{
  "rope_fraction": 1.0,
  "optimizer": "adamw",
  "lr_mult_qkv": 0.4,
  "beta1": 0.9,
  "final_lr_fraction": 0.0,
  "steps": 9667
}
MLP neurons of a small language model. Each row is named by its layer, matrix (gate and up: input weights; down: output weights) and neuron, and shows model dimensions 368-463. Each number is 500 + 40 x the weight over its row's rms, rounded and kept within 0 to 999. Numbers have three digits each. A neuron's up and down rows have the sign that makes its largest values positive.
After each neuron's rows, "fires in" lists the words (lower case) most often at its 100 highest values on Wikipedia text that the model never trained on.

L4.gate2698:427479445534524524531493487525525508503546478477477531485438476466534542536476477477515529584523526523421578486413501495540511496464533554448454539513567457511425520524509477477525484495564533565464500468469469505502504488474452483487547455546504548512492495530458512515461433486492531466
L4.up2698:482418470481536542531465472501431479528522474492507508591498522490553482557441490481446572511533475581490585499461506499495473438473536548466482495469515454504466505536514531524500472523564468481531467515564539514537526571486524501445533547526488534533473473554477508557485501550509510488
L4.down2698:456523468447495508495529483525459463428440452441476450507527467463517514549556468528491518493475526416492496456501489495518505470464450458492469466469455505530496466511502461552460479525508510465531484453561549473506532513544526524555409483479426497473501469490435450569480517547571519521
fires in: "not", "but", "also", "1", "2", "only"

L4.gate2467:465516547522497543498514492406546421537501501534439484526533465525514518519481492502495480493522483547522535485481479517492519472542511463504551519525518474508474464504423532507514498498484476514523537493452542513543500480500542498533501500468505446489448453484475489484519509371500494465
L4.up2467:487543578485549536561476493518493485451509499454481504425543491529414439577474426472529450489495488572522488491470531529419535499542551468503509520566470568488504488485560522561502470564474530547529522553501412532463551453474493459447495518539536500556478488529440455550423514518548509461
L4.down2467:497539513459481531448521562521386506541507477542557532519436565521529509454488567463490485405474449490535521480505470511507479550511405462459496471510437532467500508484486453465503486492507473541520428515529389520474481477524571469452477521529413463461499462525525499488528493410458498467
fires in: "to", "of", "by", "for", "on"

L4.gate1339:525523534526502559534493480461519468509480414467480525519533536514431432394518470507544492535440438526503508424506459472559508512474474468526489478438464429514514537458512520529505503553545534582436519574551437476465494524578526563505487549537471562486488504501443478500472520585429458488
L4.up1339:489514402512502498574459501551543507500513483492479518517431500539533521475460550575516467540550470471557449481500514524531520551492480481502493608509483474510525388558530583467532446459542570562516530581508557485432489536481511459526472549544483462417446567489478558501483477426505489494
L4.down1339:576440501523487575496518504491530499577391556428538550513583355469540531515471491505544454540526490516472453448563510506499470578538469479502481450474392484491515457473445493513559514524468521534510506488479467482554442556537519442483492530523522464482443536497558511538481471569546433504
fires in: "for", "against", "to", "from", "of", "support"

L4.gate1671:553545487470496466557507523509457516550444490484483439560504535505547546478524504514513557459539508465452484522490485537546419491481488514556465504485515471411427513511468501514556495559452464491434468443454394522528549515501479491486583442486461523484370485485479477538491514497512484465
L4.up1671:533487540459463562506527506443543460522460543488480438513417528491511474472487426547601458471532527503601581518514419486515534433556513452493477504483534394525510523596490461526513444550494476520488541529448502531508522521527490496526546542492431482490509447420516569512500468411494568475
L4.down1671:505512525473521510422469474426466532455525457458497453500531518451525480560502528536462527516495524544546548548515498481523575448444485541466506489471529469582486551522469466506483568505526459469530451400475488525495506516566508619536490519474458490521461439487437542542442444490518486488
fires in: "to", "and", "by", "or"

L4.gate1429:545522553536431542474500506428492469546543479482481535522470557519527581528524489512512476479452489512559546441448545496454543505534493476451444471531466525518452510470528534559508479430545522497445458451463440546560565545561533483543509469518526540492467416465553462481485524444417491491
L4.up1429:473538521432539560491510542593421516433464531492565540535562434513496487486508441465477478496449471514506543450458459514478473523560471489483458465496507550507520513530560498460535505508483542434502437482499470539487496542500495570422466488573508514488507503507484487455435419566423552509
L4.down1429:527535467473475503521506563506430472401510505539481493530530496515582456481497490487493444506440542489525424473578506489485557448472551424431572479535527507464465565441472478523439496473495504450543521558506559467526503524448515526531508498485577520565482515520499544498459504486473486493
fires in: "and"

L4.gate784:519503505471511480553486504491429470531451572446503539624491545486487535473542494487524468602491470499517455516521528512504508520555489453539502607452478434538492476504519481534569533476519499542447521509515515501524528480478561529444476507576452496452537514583590530490533521531543460512
L4.up784:457488546479411497528466454460476520548464539503462506479529468471502461449472522482531462559487557460480459506484481431488532461465480493451447529486473494484477473446609550493453532482525472442448527404490545481489549472446481491442480473487524472512558485512561506451496416445526446467
L4.down784:493550438463466482553467496507514520500565485514487532467518521413439379528479520530547570516463528503553505506492477495501475453532520506543450476569514490525549491497517509557484507525557407471472488491486460510542510440423523491523474504467554495523496492551493522578533528437520514508
fires in: "1", "a", "one"

L4.gate2599:496468520569484473530411520494458478459448553462518548564454493564486555514474568532524442541490415541533542478541491489490533466474573480422481523545488514502487506470490476523493496415509492437491479436506522480536557597426463488505524472469512490479485501566492464572433536547530510506
L4.up2599:516492440443547535511511462487469581474498471535539510568425457466525515506584460489526438472525489545515544502547536540486469480481594462502494489507544531486498572455550505509525549526502498447486538524480503608456487476479542513443475444456458565516585551463513466529451526427577526477
L4.down2599:495512458493494492561451527514491578480488467475575504538546426475457483495542521449469549444524452516502525463535522508470531478549533522507479485512550476447506498501522478549524542518519464405521520487551508480534514520482510536527526519546471487506515500504499495540497537485578466563
fires in: "the", "for", "a", "on", "of"

L4.gate570:478544515442578574514536500413407454504440539469463515508444483470466547558521513444447527485475423493480539526520498526474511434482536503507474447471508390542493595560527506461502538496511532597491456525457516505530462512502513460572456564500533497474525508487527470512446515516502462454
L4.up570:550538499563484491519481522473482518531446448462513484511504510342454493524460507453511514444504527495466513521469549477543470465598506447466504474452491455522561469471439549521522444431521513535555441500504529449453489418520513469503478499523454516501537509411572525496506440548462487593
L4.down570:514479545482496540519494501567536471460503503478411473567529454582533481483528557427513472462454515469451472509474523511568522578464536479583558512475470482534466517552505521530476468536571552512448482494431571482476503495473502495544546496523504565498478502497478572486524453499529507577
fires in: "than", "against", "to", "over", "no", "only"

L4.gate384:485481518550489427517491467439517589466502443479548498472487511540466633509558464497494519527529459557524516566454489549442456519529536551551484504480516507480522534461478507506487466471487522538464472514512596512493527513507507491536528437500504520504429558474569481489460486527526481520
L4.up384:441469518472545469417549534431511526414498464485486459406508501506490501464537471525514481527463538492454448494557563500481570428431534479453468522597446463504496525434414466478453574508549526504534484553502492435462511520557487537451473539488431579522543518484501511511508474465522466485
L4.down384:473501545460445510500511539399511570495497439565543511483481475520466474515510494527538526529522462473453527532464463445462506512487444523460537506568471520514528489466526563533428482464476477411515461487534478503462540595445540513489490480494450561554419585466508550493498498444465451469
fires in: "of", "in", "day"

L4.gate1578:484532496491535545551543492447496546533502527581546507526489542515510541535529525497518445530429534505518490450512509419570493497564478429529422551477502480531455581492494541490511488541441491566421465447483506601543569480594460466554561464487491526494438510502446474472458469503474511450
L4.up1578:564504521515474507541541483483484445514567496471518572449475482556544492462526551607524528500523491503564438451551527499453522492509498499493460450548464477503471485503445528528490518519464463387508493500458490503472471536464551535442507480477546481521477567514506501375599491419464578552
L4.down1578:522507496480521529525511491490530525494509533519481447392487553426534515531503501468460485497507427473416487470525585463528543464527493527454467534486492461530481531493456605479555477511536488482499533465465507547457463459476475479549469432502542467486457448533489436500468470417546465421
fires in: "and", "or", "as", "while"

L4.gate2835:509529568496545490503559421525487458488478448459524518497452539496572503498516509497448486553488464484474411553497511556509485432537514554533536536497446499428457428499520451524543531487536506424440555459542520494539514497500492458520471457491512529437533525491516482544477608522487431502
L4.up2835:465560490504436485471506511528455489494502467475491471512455513506469435470509504498512527493467630511541496527543551464458494523418556547532512446533532476499552567494545490569467475485508511511539495502456514550508513522561481570504491552530423511442428422444594483467522551489450546513
L4.down2835:494540480490498517529487512508457500499509437488495509504524501537491519512526469441465547518491480521514511444530485581452478483431398587489404553409570472490468504499503483488519511479590508488483523483538505563531495491476468494462504468510444550502486449515506469512528496443575469429
fires in: "from", "a", "one", "can", "almost", "could"

L4.gate2373:475459464504593532502442495511520458517521506522539467448459571502495531485493502490520497556498527523447492479529457505502505560498440459494441437472505471505528566502462487576512450472487522518390473480553490575420405579515441532520482454495526574485446425498500518499542467554529503447
L4.up2373:457529587510486562417493451545542423499493553523504519555488516557593476547445462464474560486494519502531497459451510487508443478367450492414520497458537447479532501547552516520410475511489542520474491492537542507542507522497461556534492469492590545563435482518508481549456513478499547434
L4.down2373:486513511444503585510444452563529472548469546562527528429558461517509515516463513569541489559507433443493521474522535472475503498526547549492422580525435528564397543497469497579580508511552454542443491513552532493501499458496417527464528527548529516550543512506521495504414485547454423438
fires in: "2", "1", "two", "i", "league"

L4.gate1610:464480500571461538548532457502481443441494510524456537562383500468507498476540552539520566500457517506466493552508505484450521466528525503498463453427573455436453448494514481539575430547468523546548501512487489494496516446541558451462450487425466462492418545483537463564512488453539529551
L4.up1610:535591551546548494468436529431499506526542479483481507457463471494511530458488432469508522534459496509509525435516467486556457446526529480540496469472448511524465484491515485539478487509484579582564508450466442543489541586516560521435559457388455487496493449528539460507425464551475455554
L4.down1610:466490449437402507478521580494512459485512530563550566519468499411529565518452491523494500478485534491479496513470459421460528497519514543539493460446533533484538508476491599525541464501501533517545424490469511466505490439482474477456518439500539489539492559476531497468529451430527485516
fires in: "from", "to", "near", "of", "along"

L4.gate2571:521496534508459537464401450478486468550526535425490456529470522530535539491533505533509480490475471460467645532488509412497487562466482506496426500484493472424479488448505491540488536483429498479513469484505581540560446549487457478551505440420564530454488556483481536603482481441472540506
L4.up2571:518452411497491592565466505448536532467490499494450484509466500535520430500555462464472535499538467517469520570510516412460524452548471537444474537509490474535535521527433449460499574512445422501512489473516506480460491476480519528573551490484494429460466474468516456513527544509485462473
L4.down2571:457479472483393533477571518547588522482452536464424520474539487525539456454487484450506537485500549489505537542461516541520489509466528554484465478516530501483485512491501450561475503485454537533557564522497437520476413510527521553519518484567382478521482467544420546489542459495528534537
fires in: "and", "of", "she", "him", "into"

L4.gate894:513532500497491549506503445452527516491553480555440550512460442520488519445521515567528451561525433546515531511507574515559485486429613486532487453537485527515456511503497519452540495405530518454516542522515486489453541465488493534564485470431475551489487520475495475561501386522503521460
L4.up894:521507414486571573511501491475473488502472495502494478528476471459474589451500387487541470478466574470569549519425503524580432473478472458583454473477569514466405525562525549506530611494493518528471511492446474461503457519424517473581484434427447428458453477518481494544452445496531457488
L4.down894:481487541436592486505464548520539538479444413564482488532520463593445490568541489431543501488464491509544551501575548464516518455464484541409520568515498489508385548506567476489578514498527595558486511458508545509483511428565418457556517479460460458520499480464484459540535422517460470502
fires in: "from", "by", "in", "of", "due", "for"

L4.gate2955:529504496546449472486534500522448441453513556479447513456512438514514551503515520464501462519406521503482493514516483554471434510549499511540501488577525485529528473509515552533422575512495465580508548445463526514449476535454514513502442468548546574542519443492533456506523480523477529500
L4.up2955:497489570533544423432546515446509512534512442523515541543490513540431589497559472476419500543451500456470530433496429467513487584508505438491459541501541464560436526516477498541564460517435572517454415491485476514501524476515487531541530491519526444510494478487486469457550560436500480520
L4.down2955:528525501568517491449528488485392503498518504503440510449512534422539563471476511455450516590429482507563416465458538523403548466510534541542529526566493541502432483509470529535514550474485481585503495487470474581473500481505448494474435474443526562588441428486522490490489493595470482477
fires in: "to", "it", "up", "into", "world"

L4.gate458:509518504489464516559410542523544399501451413507485499499470472484489453536483500557459562589483552526536537534515470480400509499539487555466457507513471543524502487511524545533515447483468554502425432519454525531523500496555546389490465414453517542540527497544509548522431536405579584497
L4.up458:478547560427501509530485486486497445458479460443559488476583532536424481562484500485546615423518504539531539539517535534468489466549507542468426528465498483417572508413538498493534407508523508459543502584583428457535466486488484524495483501482502520430513474445463545521470556475551546542
L4.down458:439535521448517507485493553508488481479474470533494523535516505460497446520483591568542536467538487608545513569529457542553439463455475555471517497529459457512520502562521558479459503512485440501572503471490475531490386545522485484570467495479518552468549519463468514548525558361488500463
fires in: "of", "on", "about", "shows"

L4.gate748:459540516477505400523532469542524477422454413580518560499422487470515487544583443508470550489531468559517537541532575506528583484516513551468486484532502467424461509407482535466568473518418390483505447432468411532514581501506489479510608532491509472393448480496497548437485495506533578510
L4.up748:567478514455517507539501475418516460458503549528557535516561476479498521486468489500518508543589529488430424530525541521540505437486463500469496546493494490521494505459475513449515457586487472534517477472501479559586476532425563551539429463388505432527501519494502525473530554484545527490
L4.down748:557458563467429548439495534512478520551492498500515502588463503477450572514455520460554570514509563476525532461546581501445517453499540465520511541491401548557458520456507497477551528488489495481527536504477502590544453475507520545468486517452492415432530454545520516556526510396532511483
fires in: "that", "which"

L4.gate2180:479418517501515518450437468473545531490560518432588577591418446512541499491476460464645452439567459509501535490509492455495472488412503442477433495503539475472478455473478561524558518480548491508510453445490511509568540536522496451493535492522514448561510507498516517444455485426529531455
L4.up2180:458521463496521571514444444544481528450448550473504539475475466495441518528517495561476517470497500498501455524477574514445496487390486438495459498520533523480468529460464505494535438464508531590540459561490467461484458486486484551498533525532609460494462444481461538581508538498515504480
L4.down2180:498518478569541514508540447508519500466554439549512531519501515545405522512555490441526482453457548527590548485489493457435497455517504516557460524534546472457549469590541472430568466459472588566538486457539463483484470523511510511456453529458554448468490472438480535525519574497436418510
fires in: "of", "on", "in", "for"

L4.gate2960:476517491502440518437548478501441429504540485457516550521480514508488501514490473472554482472488484487437454449496511446444479554530557422489465456537486455476439529478533408599554471527480435486470421431538494488510518598519519485505573514588536478469490440505493549454473560438505514483
L4.up2960:484478539495440526495554493510426551467501454533567529466474549507458438528594499469515425470581518574534495499547444575538512451505471455479512537537529489569461477496476484480504484473456508480432518475509467532554545481530570488521551503484459463493443503448541530472431507554513489466
L4.down2960:568551517454523472531488509505507513442489491519466434516463460508514583445456476462506551560600436488502487452538521568529507554471442542486453478507579462516543489486464505533499473437561507493534478560514500500548572480486505485435492544488488483488551521515577495540466464478562495493
fires in: "the", "none", "in", "and", "s", "two"

L4.gate2807:504541484465561542438459409552530457492509576463447530467453546492496489463455516536528497497470478496534453532442536473465509467437457519444473536523472481507481487452561444461519451454444518497458457502446477450469530547483549468492515498478517441486535506453557554483471452452474502383
L4.up2807:475470544544510516528470470445453467428466531467512544439567538535513489498491511443505507519488488404450531480481431464510513458500470580516494507557534457432479521479465531439491500516564537528449568461495439515417530445495523508469516508490548441550431540491500466490502489483452451512
L4.down2807:472531496559502534570437499471483458482469518528540480423489576474498446516456492468484465555540457479525519489446487433478481564487569486546515514513558480535519560434539523472556524555480482524481504528419526427543488539587545486510483474484451414487558582427499485469531456428424578456
fires in: "would", "can", "is", "ll", "could", "may"

L4.gate2576:500481503490533430498494480467490543463479571559419500470505448535561515431537529522454504532461515577487493541490458502447516487508499532505474560553503478525501478538543544481515562477534535515478519591480452485468458462563490552503492476454508547468538506502513445549527528451497533491
L4.up2576:487409482558503492496468478473556589438493526469532496560480530553505527466525498477477511546435507512503501539527463472480433511527496512515535419459463381530490536480445504504424477439495523471462481498483476542553449542500530430412512512428482504450582484485469436540484513438513549461
L4.down2576:478487460500544411477489574514463529489447577414503524547452459485519455504508489539516584507490492457481563498502539484512619539422425381480437497512500488510559488528497510459493571456554531383486479506449508486518507479520499502507515458509438583487463475492559518494499502509547518478
fires in: "as", "be", "are", "is", "between"

L4.gate461:403492449459587493501526492518488569480510550472457463500495522459502490501501496487510466507441525493526501479451512481458461400477483529557545535474555456454516482518505510491467497550477521564538474474448474531565477488540547460507549438519517542441517434482529520476464508499522536492
L4.up461:438530430490534559503482532521606525520460391541532421502491498493554487469497493485447498459509487419411475446486514475472510506472468442474556449517485594515494529545513501508494552496402534487548570498504534482571592504483503542529525491443487387436472542495515512551517538495530540526
L4.down461:488533490429480508453527515538482486506534490484520538546507469481523534451417500497539451477501559496504503597543515464461476565493496544483486501530499545516502483448463497439508472468538479516535488412462513578479466476499522546527477484596483467457546526548478404480510440464509399485
fires in: "to", "into", "one", "for", "it"

L4.gate3161:500497528511483470516513531563509526495471505518473593480493502496509521460484491522549498479550516488387506548505471529531452535471523491533489482532566552520460443444544473529529502516493575520444490498440502535468521505507557483456512437411487501491572485518417509447506512528455522516
L4.up3161:538531560579466530491520526449561564486512496487503511485481539469510503431506500522476453460593481469426479507532470472542543560476482491522474500557496526465487513498548509465501524548493561475537515542475529507546518544414448473461474565472507552502522465563412445545442544489458577511
L4.down3161:516515444474493452446537517526562494431546489426498528439485515421470507462496480512480447497555449504509542567415468460445499527462579433508449488491547478499504486397523538491513456482517530491497521470463455524466494559519461504502522499493491520517517502468498558490493541588524544475
fires in: "is", "are", "may", "has"

L4.gate117:598517598503485477557482521476469501467455479491522514499452532571549489466464453538456464584501420468434547505577467441529487532467472523550461501580499488469519500533483509527496421541445472448503503544524504515489576450494508466587549527526520526479506447485535487454512500471408559450
L4.up117:488503506612469481534458522457375487459430420493459465438536483567487503514529475472446492549483504583483601449540472406556481445546458473478515496537520486476559553588496552480428434539537506496527501589501503457507591396500486508515566614593440491478475501541501522489550496453473523465
L4.down117:514538502516420514425516529524450507509495536509483462499533441489530399500519484515437441479465536518528585570515486516544485522476471516510464478531494498522542462543516498509476553519424494395526438469537474467505559509537513502492491550523509555482465440494454540561544513501512529514
fires in: "by", "of", "to"

L4.gate2756:473498525542472523409489530568558466481435498467454563498523474442543497471508497503470536531490493559459518441452455434493483439512486440547454457569555436470459547481484546401487495492522501439499508565526543489454575520517422429505481455537470558452491407513562528491440510469519536473
L4.up2756:493441551485464584454509551494489505519437473512544422498538433484476512487426528485489481526517417484510503516542503424505520467470502474514431507539448494501543424430576544430531523449495439512404461505484516417423451520516377439539526493494493531445519537490464483537527515487550537514
L4.down2756:522502468486523517530577476537450499477396447527484481495503522466498474539520520400470438519466527453562489460582448511531456454475448457464577560488576505459493433474533553477537522521523517554498502474509451469519484490460531510482439602463501465533469458537462515467466411518504497515
fires in: "and", "for", "this", "to"

L4.gate3070:516469498556576513503404480403442489449519425530470436433480503584517556515461408484515579486493540529503569511487456519492481488457478493498513535510516434445511438421460504524490497546528523509516426530518490506545543497549534504570489514474420465528509512565482539579475475428481569462
L4.up3070:546488545485467502439527502452470533449441492488529512451504431498501481404510512376543561497544476508469486506508482611461522442463555498438491465465516455475447501507463485504507479390458443455507528448406486470488486518469502510519458455433516480499482581535511482562569503518631426531
L4.down3070:538552449452528500431436554531474570462515540504514497440559515522610505446506550457507469453458469485455518466568509444549535509478384557492443556456478489520516513485557508504448512510513460537467536498492532454518433456482512484501403537524500495489513540420457484546521528497519548487
fires in: "of", "between", "when"

L4.gate1284:516544463572486512458483394553472423542459547505503468480441553486449497486474461487518548477489467563481558509547495485491469564425564456470495486513465506517427519474505545422475439452551488486520550478430527494484519542491511436453543501503550560471463492466516508486551523503449508502
L4.up1284:514546450509496531580502491512532517462505470479517524396516458583513518479466504547517457556501512443471571544473505567514510587501494511470528538488520480498474521522452480445478504493547503524474394463521515496492472520465529531531467481545487431574529445528477463580423463449496482463
L4.down1284:523502511505563527543463510494552466503559526485474521430475473496491495520478515555517488514488510482504500488526470515476486530545529520515534563480469428548481509585524495537460520448518512562467539503595472476476469537517504525485529484498533561482405451486500494495505542479472472427
fires in: "of", "those"

L4.gate3300:487492440447523552511481517472441548458422472470497509570498507467506440494557426493536546582476495539458451555464457462501507529549521487445494488519538464431437494516527581506475527525472379511467443520483531533506548453570529531439497595468531491535368510500462502498513569464553493477
L4.up3300:426459529491552524491497493483410561493477488454570463474464480441449524517566517498573485498491560521516529458463481456495533515504495505483481528484581490494489474564529562428450503440444523508486485514572463496565521508516478578454486545528468545454460485552485453499504483515467555424
L4.down3300:511518391519530548491492492475530499490548482444554521447456485564538465499507533513509553561388545505514503464577486523586542521518473472502465509525538474497529510506537561453503406469516497512515469461477496492548528505493502494450554509559487515549471524528394512515492467520501553479
fires in: "in", "she", "for", "he", "women"

L4.gate188:485517486504486589508498442555510555504432447432505477539505496527572540492492462468522439572430538500560524542474445526557516530538516479555518499512495512461512498478495567461543524454514522540482524415456492529516540526398568499490543461521411551498462570490470537404459488492487526465
L4.up188:569437539531545550474481564527529514517415473519522463412499431543498508467475455534478409480490522581534518575579482502489497542596448427480602545511542446447525506469532492519490513513538546503413467523509500441481514484493529479488499516458511525474528492514546474534444460465497533533
L4.down188:480487471571520503518453536463442478494557506504484466477501519505544464437507533483481571530496456511455535537541494505476498493455498529479555517475511503481475488537460541585564452526499486555518489541502427453491552583494470468573483529494446519525488527537529490528520512517530496550
fires in: "to", "of"

L4.gate2407:477531520493514458503472440473494427519481544472508537493439525515587511443443497535482472532494595511442442502519503457576505462513527501503507538507420507494488505500522555519477455514506527499478473492453435525524506508483535529474487496527544500403509478490480549533495524505526539468
L4.up2407:425442569534547560527459456483461441403434486551521484510482466521437455413493490548428478495499546492462489551482529545547481462444486433529475480506461481492467521439448459468528423503510546482467501522591453489421525458491529480453427533526503556578532534429488505461506475437472466578
L4.down2407:539536468472473497470500517438498518525469460500523509500488487528460455526570517442553490491511555487553408584532492534457493535505496555470555490544393566523538532495528496473434582514506523509518469525466463414646465494505536434463505463442505435496516574552478498537507528427507506495
fires in: "of", "well", "that"

L4.gate1547:513517526517554510507514504527534472425515475460472478528471568591510561490488547473519510499486479417520567409380483505565483557427480533516516555474534490470440567499471482474486504534459556502520514492491546557507490539493467433509519558499571564525492533615529458463490573499469532514
L4.up1547:443444450489470475441482515486510518409545512398456475461451479454485469467469598496462454481544499491496463516519519523553592508486479442547521472497498547454519478483456465563500524565582470495495471529483557576470510486517519452511493504608531477503509524535438447565540513539517522524
L4.down1547:478474433480445529463528389540484503471539490430530469548444484482516483499508502555452493494581509557435502548522481525549513486478583484432467538462501447502587497455464515518513501533542475496540506453407535462491468531487565433526554513477600479476568454529504492574538507595488487555
fires in: "by", "with", "of", "from", "through", "on"

L4.gate237:492528511505502533469501563475482493509549499559469528495520508531456499536543508526499468504430456470545549496437468517532522518495513476546536471517514582514479471475524468531440443471407464566495518426537492535515497481566453488484573539534550482534493542419482499541440422470492503469
L4.up237:488525536483439503445452515532543424473549517442452428537480502542490491514500496547554417472483478499570521616470500463541552449466470485511509418505511521568504514483584411555485508459516520561467502511513460513478514454489451444522539530498522533511510508529529500604485466492427505474
L4.down237:522490419550481571466399507496495481494525425527543494526560465519440492585535522440510513490493469553593459485496478469558532459440502428526512456448557481553423479525493526355464538536460508538510484505513480487542435468512522515541504451409464496494482506496565477542511466500515431515
fires in: "in", "for", "under", "through", "of", "out"

L4.gate2634:515522517530550559497451512543459456477416494492445479443420547498495480562485483514516565477409491522511501471491434479516477501464567459486498421546540521448427530516515535497463436483499505510470480503458501530443564524540501534514547546462541494479477589493494540502391490479518439533
L4.up2634:463542516558555547523443438514481519527445489462493574424480490521469475514521541475537546547413534620499474480502495551474472530494580538493479478484465482584423489500531629465395468534528531597433502530456443504489498450490432561454431560552515540488535509480541398456453501474502476545
L4.down2634:540478546563548517500495472471425518525533490518443477536538459535500490539522466569538501484473535533518432514513541503459480463482505582470499529501445453511549571553560482508443500506558489542467533540505494432549382469455492441473489515540498525462467425512484473443521408422622467474
fires in: "of", "american", "former"

L4.gate2916:493514497476459551483437498474582481445512580481516545468498482521516590536478546418513496558485537444527484458452500499563494498522432484529478523471537550559498486513530533551463509569514582481486519480489510542516498434516468427559460495461530514539454449583541509518515491551490519530
L4.up2916:545443490529556503492518461465521522506447430546489488459504450515476496554530505453530556428484450503491565459481559424498501449442482473483457533518479416470446541514500499530480524478550517504474541484514562585467544533456519455477479486576475521528490526551474489498550551463578485499
L4.down2916:491510554497524564550463533460519502480557506532497494433447492517539569451540471567476457501537498516545522475517431505491462536493427516564456505514468539491606468536523509490510510525501451562502542437540451528489497420503453418466547537464510524470454448490488501437514512530554536505
fires in: "to", "then", "on", "also", "into"

L4.gate745:566521441470520550508499525536516493514479445509511532493483535508449570497580510488494494503502554466472467477515488501491535480476537490532452542547442566500504507468498585533513534519461459512423590519488500521484460550549468519507543483498471521477500443491493557507502583547474520473
L4.up745:495505505524462476388485507482413428467500539528470538474510494428536519437494499506492531525504529551479511549491509429498485499521552541540426532511526537443503521480475450432472526551464535515579464570460509527520532407469525565460498480490540516517485586579468450432441511526442565482
L4.down745:530499568501563458476548519487428567508572571562553528466454517510445428517543499549530518536469599445530495456497491527527544475552542547488479445504537487495493480551463490549610449484533519498470497515496518501500534524512496530470520562460526585430485480475448576535469511561523536501
fires in: "in", "at", "on"

L4.gate1014:519471499516496500462474504565484474498583508489450517533446566493480512486514417463509526590594468544496522538493485452506476525498534430421459555449485507531461393458494462525486484477517530554538469436472578550526593494546473446495494503533529516467413539477485516388462589469490440444
L4.up1014:507480574491481490445449464480530480475502553494448561527465547506541496505434506488408504552602441531611463500471494453479533446517444453429524504435476516458453472540495545432406501482550527551519439479529497519516473489492395516451495474530492480464452522460529444450432492545556485414
L4.down1014:547556531481492535420463534509565454508508487432491532507489486499500463498551488525473503435545420536523483494522440519507511467475585549511546482501420502481501462533473545494466484505519502502504558522490458477424554503518484575581451550477522516498532570474519511459525430471549490453
fires in: "there", "its", "their", "known", "of", "where"

L4.gate1442:498511501404573511429481484502496473437487489446456454484516580487570493456490514456483504493495433436491517488512465475510484449498507455542485508549536440545519500486442500513438467449547586486521503491507533504483486413478485477479561470478473535496512466478476522588458476542531483518
L4.up1442:508531398543550537489452482401477511523436406514483494523552481470454474517510490535496494528496512466496433478467502545455504546464473435385471504540438578508473416474485523520484516491479492557517511495535428475493432472520426575522457442506457515532523463558479500467555519537543569489
L4.down1442:571501544526482477528511453507430489489524457502523420518505500431550535572538498519523513456550500446509463578486491536436466506559411468595498426477550465553532555596481469478427511549628497448504409489460497456531517464557525441510545506544451476513495546537504575550491553461537490509
fires in: "to", "and", "fez"

L4.gate311:514532569556448512493478495415515514514518451535474559491460566519512569477502527452580473459478452543515461536470512527540543474495512487564485536571467528499489478513546518507532535457524552369582512491512558455460483537561413484480477477571461474539519434535480498541484554575415537473
L4.up311:546479451533556456495542522493446506553488664558503459450457508500468563478526485514553495484454495476504510536528535530490529492496559534535528524487484540463493543436526493514567469576552492526458501482478579449529476489487510492442497506524519456417453475531438417482469514487441475481
L4.down311:498500540495518482494503572569436538544504513470543466427542484458560576508494493557517516567512456449450421470479452466495488469535531553530568483552503434522432532546487479500549429478463530488592487471527547449472531537489501515533554466532502464497486508490522518485500502502505474521
fires in: "in", "from", "12"

L4.gate826:548551568502547546479386496494522528468460521488499537521493496454510544514485544435594562568484500556490514458496411482536481521561474417526518528570516516526468504543547473537597431442541519573455380561502527495487493565489483476525529447521483417520512491579578521495437498468496489494
L4.up826:529507455526473470471502526558528574442484531476544518493526477505429498512518473518463581586545522551458517474478441493516511487517582433622485551509535527497497548524496520524555505527507484509470546577498511534508478466493490454490549544478513512386465505521518524514386497578522500484
L4.down826:509403471485425433475512494532459514473464458555538493494448479478458493481505438443477512478449501501487470550510538486509500430484608488552495462507558499494416505441468493516509493536536532416450529522456509513490558450547514520491443530478486567450476472532490508465562539547433530519
fires in: "its", "and", "3", "1", "s", "to"